{"n_layer": 15, "d_model": 576, "n_head": 9, "n_kv_head": 9, "head_dim": 64, "d_mlp": 1728, "vocab_size": 8192, "activation": "gelu", "norm": "layernorm", "norm_place": "pre", "norm_eps": 1e-05, "positions": "rope", "rope_base": 10000.0, "rope_fraction": 1.0, "qk_norm": false, "attn_scale": 0.125, "bias": "none", "tie_embeddings": true, "parallel_block": false, "init": "normal", "init_std_qkv": 0.0143, "init_std_o": 0.00262, "init_std_up": 0.0143, "init_std_down": 0.00262, "optimizer": "adamw", "lr": 0.000797, "beta1": 0.9, "beta2": 0.99, "weight_decay": 0.094, "lr_head": 0.00465, "grad_clip": 1.0, "warmup_steps": 482, "schedule": "wsd", "decay_fraction": 0.715, "decay_shape": "linear", "final_lr_fraction": 0.0, "batch_tokens": 65536, "seq_len": 512, "doc_mask": true, "train_tokens": 900600000, "steps": 13743, "dataset": "wikipedia_en"}
MLP neurons of a small language model. Each row is named by its layer, matrix (down: output weights) and neuron, and shows model dimensions 384-447. Each number is 128 + 24 x the weight over its row's rms, rounded and kept within 0 to 255.
A block is one neuron, or neurons of one layer that tend to fire together. Before each block is what it responds to, as a language model described it from the Wikipedia text at the highest values.

Responds to: Mid-word pieces and table pipes. Middle fragments of partly spelled words whose ending is predictable (gu in rogue, rand in Grand Slam, cel in bracelet, nan in lieutenant), plus pipe separators in wiki tables.
L5.down1161 [111 145 141 132 158 105 121 131 113 119 117 143  94 148 161 131 106 145 127 155 163 123 155 118 121 110 118 115 141  98 110 122 125 131 141 151 120 156 111 151 152 108  96 149 143 125 150 101 125 161 102 136 150 135 117 176 121 162 125 129 127 130  87 106]

Responds to: Mid-word name fragments. Middle subword pieces inside longer words, mostly foreign proper names in lists and tables, such as Sk-ado-vsk, Gar-ris-on, pil-la-r, sometimes prefix dis-.
L5.down138 [158 123 105 110 139 150 110  53 108 147 133 164 124 127 103 126 111 121  87 119 149 162 154 118 125 105 123 169 113 120 113 130 156 113 162 123 192 119 125  81 159 107 110  71 140 112 161  95 119 103 132 115 146 109 117  97 129  90 108 151 138 139  78 112]

Responds to: Clause-opening function words. Words that begin a verb phrase after a noun or comma, such as relative which/that, infinitival to, modal can, and sentence-initial It, plus stray mid-word fragments like mod, rid, st.
L5.down1221 [139 145 109 162 142 122 113 135  84 123 131  98 170 156 109 121  96 157 103 135 132 145 117  99 148 150 109 135 124  86 133 122 124 102 116 165 131 127  98 146 147 137 164 115 109 116 148  96 124 114 118 105  78  75 101  63 128 124 129 135 157 162 126 113]

Responds to: Word-completing subword pieces. Final or middle pieces that finish a word begun by the previous token across varied Wikipedia text, e.g. ten|nis, brand|ed, supre|me, cu|in, plus some function words.
L6.down46 [ 55 179 115 117 154 133 132 129 100 123 147 108 115 144  99 166 121 121 106 130 112 109 141 111 129 138 160 131 147 146 138 148 138 113 129  98  85 121 147 159 141 103 112 113 134  98 156 133 101 150 145 149 134 119 127 112 110 148 145  87  81  79 109 127]
L6.down97 [ 77 138 138  98 142 119 163 146 109 113  66 105 150 145 146 155 108 120 124 165 122 119 103 162 113  88 127 134 137 145 123 129 171 168 139 154 117  65 118 118 129 103 158 134 116 158  92  89 139 129 155 190 111 159 161 140  75 126 114 154 145 154 154 128]
L6.down286 [ 77 156 159 122 147 131 133 157 117  88  90 144 153 174 143 114 144 140 127 157 116 105 166  97 110  97  88  99 136 144 129 135 159 151 141 138  74 122 123 137  82 127 132 127 101 128 104 140 111 106 136 190 143 145 145 165  73  95 126 109 130  88 120 146]
L6.down633 [ 95 133 104 128 165 126 148 156 120 113  92 139 152 153 126 121 122 132 128 132  94 133 141  95 136 102 166 121 157 142 103 106 179 133 161 148 111  80 101  92 105  78 193 109 108 110 128 116 116 127 121 152 122 154 145 135 103 136  92 115 150 146 120 209]
L6.down1120 [109 122 146  81 126 109 143 146 111  91 112 144 148 134  72 133 110 134 133 107 107 194 105 142 109 115 142 129 157  84  88 124 167 122 140 129  94  93 120 124 115 106 132 112 133  96 151 174  83 126 169  96  90 110 153 171  98 161 104 117 147 147 142 153]
L6.down1323 [ 65 141 141 130 116  99 156 139 123 144  63 137 132 128 146 138 130 133 154 159 111 127 137 114 149 107 105 105 165 143 124 149 139 134 138 132  92 122 151 140 123 128 154 131 109 118 126 130  95 126 136 151  95 120 132 141  99  89 119 151 129 151 152 138]
L6.down1444 [157 153 175 135 123 147 137 113 132  81 107 138 140 154 144 130 149 124 160 165 144  93 142 151 119 123 125 100 167 141 128 108 154 105 162 118  76 145 139 131  87 147 120 171 120 129 136 154  97  87 106 173 145 121 140 147 102 179 115 115 159 138 146 140]
L6.down1623 [114 144 161 129 114 104 157 144 133 149  89 164 124 136 159 134 151 110 140 113 122 156 149 102 132  84 118 115 119 154 139 142 177 180 141 146 113 136 100 152 107 135 110 104 105 141 109 114  94 117 119 146  88 167 142 141  86 126  95 133 109  99 113 138]

Responds to: Wiki section heading start. The first = of a wikitext section heading (==Biography==, ==Club career==) at line start after a paragraph break; weakly, years and pronouns after a break.
L10.down754 [115 144 111 148 135 145 106 128 119 139 113 159 153  95 113 164 121 125 108 144 116 119 127 123 148 151 169 194 132 150 100  79 124 105 137 135 139 154 114 154 126 129 130 115 123 112 163 133 147 119 141 126 134 125 153 152 128 129 155 137 143 136 134 163]
L10.down757 [110 172 135 167 164  90 123 109 113 113 147 129 137 142 127 134 154 111  81 150 129 157 118 112 135 151  99 117 123 116 123 140 118 125 151 144 120 164 127 146 113 101 164 107 158 122 149 141 164 107 192 140 134 121 147 117 116 115 130 142 181 122 146  93]
L10.down829 [ 98 134 140 130 129 140 124 136 125 131 137 102 135 157 134 121 166 104 112 173 175 122 107 146 146 118 102 130 115 129 140  86 114  90 140 116  96 136 143 118 114 123 126  98 125 118 103 144 114  92 116 108 150 155 125 127 148 132 138 140 163 160 142 114]
L10.down859 [ 60 126 168 142 128 143 140  99 140 111 119  92 169 138 145 153 165 108  97 129 123 113 150 139 108 129 124 169 120 119 144 146 109  77 144 124 132 126  97 114 118 148  94 124 109 120 124 122 161 124 135  86 132 100 127 149 126  82 151 110 123 185 146 135]
L10.down1287 [ 85  98 125 116 111 114 159 109 130 113 119 131  93 125 135 120  83 142 111 111 143 144 110 113 189 117 147  87 103 130 135 155 131 117 128 123 140 118 133 111 130 148 105 126 113 105 133 137 117 127 135 119 114 137 159 123 152 148 123 106 130 157 130 140]
L10.down1293 [ 80 130 157 130 152 105 134 133 126 118  86 121 133 121 126 106 121 150 113 110 102 132 153 110 153 110  91 130 128 104 157  97 122 119 139 146 118 119 108 147 104 147 142 119  93 129 104  96 146 128  92  99 160 129 126 172 120 130 117 124 111 117 117 122]
L10.down1438 [ 81 128 164 141 139 119 147 115 113 136 130 155 152  84 117 123  90 117 137 137 103 138 116 115  80 120  82 147 135 108 128 103 105 152  90 145  96 118 139 122 166 123 136 162 164 152 137 129  92 128 103 138 127 121 128 151 118 119  88 127 159 136 149 156]
L10.down1604 [ 77 172 165 117 108 131  99  94 162 168 144 130 150  93 114 121 101  94  77 108 102 116 141 106 123 146  97 136 101 151 128 163 141 175 105 127 127 125 125 127 141 132 119 130 144 116 133 134 116 139 146 141 125 128 107 133 135 125  83 140 148 146 153 148]

Responds to: Relative pronoun after noun. Relative pronouns which, who, that opening a clause after a comma and a named noun (film, department, enzyme), plus scattered mid-name fragments.
L6.down733 [123  98 152 151 121  91 110 103 115 136 143 136  80 151 102 155 146 172  94 169 136 119 131  90 109  94 152 168 125  96 142  98 117 125  83 158 140 172 125 166 128 136 124 107  78 108 148 155 134 139 106 139 134 151  96 159 148 152 150 193 122 137 141 130]
L6.down922 [150 139 161 175 125 118 169 118 131  97 115 128 133 101 122  95 157 141 115 146  83 175 109  75 116 141 114 183  99 129 142  91 118  95 111 147 117 108 100 114 154 153 162  78 118 150 131 111 130 104  74  77 135 101 128 115 152 130 129 111  94 103 134 133]
L6.down943 [110 168 179 112 102  60 111 121 116 135 108 149  98  93 114 130 146 123 120 108 122 131 106 120 118  89 130 130 135 117 137  90 153 156 129 162 122 111 146 136 105 120 171 103 142  99 115 117  84 153 125  79  94 140 147 129 123 131 114  96 149 138 122 142]
L6.down1036 [ 91 149 153  99 139  93 136 148 161 151 122 168 150  87 116 166 105 143 139 187 118 116 111 112  82 141 112 119  91 103 109 101 105 137 179 127 145 147  68 128 163 146 147 128 129 186 159 176 115  55 151  93 127 126 135 113 128 127 145 133 202 173 131 157]
L6.down1062 [ 94 185 152 140  99 120 140 156 133 130 171 131  87 144 112 117 135 172 146  97  79 123 135 136 108 135 132 153  74 134 175 105 120 116 128 157 127 154 155 167 112 169 105  64 122 178 165 142 130 164 108 111 142 107  98 128 159 132 172 124 147  85 138 131]
L6.down1207 [112 132 162 119  99 125 126 132 112 161 111 123 158 164 117 114 124 154  81 121 151 135 137 133  94 109  97  64 111 114 130 110 157 113 132 128 137 105 159 111  99 149 147 120 107 142 131 120 124 138 132 135 127 114 123 117 180  93 168 162 134 153 146  98]
L6.down1309 [ 85 163 145 153 146 107  97 161 117 141 125 115 113 109 126 142 123 150  96 161 129 120 201 105 178 124 154 146  89 131 114 104 134 133  94 116 141 110 137 135  92 133 141  78 103 110 130 142 117 121 125 139 127  90 115  96  74 153 138 144 131 161 143  96]
L6.down1470 [ 42 135 105 145 135 128 176 141 154 142  90 135 139 144 167 140 120 113 138 131 108 101 118 147 147 103 176 135 111 125 137 109 125 110 163 111 108 161 140 153 114 122 106 139 180 162 107 126 109 144 122 146 124 144 147 149 132 120 144 139  92  97  81 139]

Responds to: Election table empty cells. Pipe separators in empty cells on summary rows of wiki tables, like "Democratic hold | |" or "Total votes | |"; weaker on mid-word pieces (Milwauke-e, reign-ed).
L6.down13 [ 44 171 139 137 119 109 132  93 103 147 105 128 164 120 111 136 145  72 160 148 133  97 113 161 128 142  98 131 146 151 115 102 127  98 139 108 122 120 157 121 139  85  85  95 150 149 144 120 170 158 144 137 140 129  97 170 150 120 153 107  70 134 131 105]
L6.down35 [120 129  98 157 137 150 180 155 119 113 137 136 122 160 104 160 113 121 151 164 119 128 173 153 115 103 100 119 160 123 153 144 114 140 149 129 113 154 133  67 123 158 158  74 148 139 153 145 120 130 139 120  90 138 130 136 116 116 175 126 108  58 132 110]
L6.down271 [ 97 148 111 145 106 137 134 132 103 126  98 112 131 124 150 154 144 132 160 156 135 115 116 147  89 120 114 102 130 130 101 136 125 109 113 140  84  96 156 140 144 106 110 100 150 165  94 115 154 145 176 118  81 119 117 125 143 106 156 127 128 120 143 129]
L6.down291 [ 82 173 128 134 109  98 124 138 114 107 136 160  90 101 132 121  97 113 117 108 130 116 123 153 119 119  88 119 149 127 128 140 149 152 110 149  96  64 142 124 118 147 132 126 153 168 125 107 177 141  99 153  97 180 127 120 126 144 150 140 134 124 105 149]
L6.down307 [110 145 108 121 109  73 112 140 118 101 134 152 124 121 133 167 121 129 132 112 159  91  96 111 123  87 160 135 117 120 147 146 163 106  84 109  93 134 158 113 121 134 161 133 123 132 108 116 120 128 155 119  95 148 128 168 157 117 133 116 135 138 128 116]
L6.down312 [146 126  98 126 125 101 129  94 114 102 132 113 107 147 112 166 160 160 141 150 125  83 104 134 116 126 103 100 148 146 122 171 147 109 125 107 106 102 177  72 117 131 152 136 184 141 132 144 167 148 142 130 124 124 125 127  89 155 157 117 123 156  85 126]
L6.down371 [ 69 180 115 139 146 135 122 189 122 104 115 106 108 120 144 112 120 114 142 152 110 129 121 118 106 103 166  94  87 187 116 111 141 127 162  99 125 140 135 142 149 105 118 130 115  99  92 121 114 139 138 155 104 127 127 122  95 122 132 103 155  89 106 112]
L6.down1322 [ 70 133 102 129 126  99 136 135 113 127  85  99 112 104 111 114 130 118 135 116 106 155 105 131 136 119  87 126 121 151 123 140 170 108 155 113 151 120 152 132 139  97 120 129 158 100  92 181 159 126 159 183 135 164 129 133 108 129 112 105 159  88 110 128]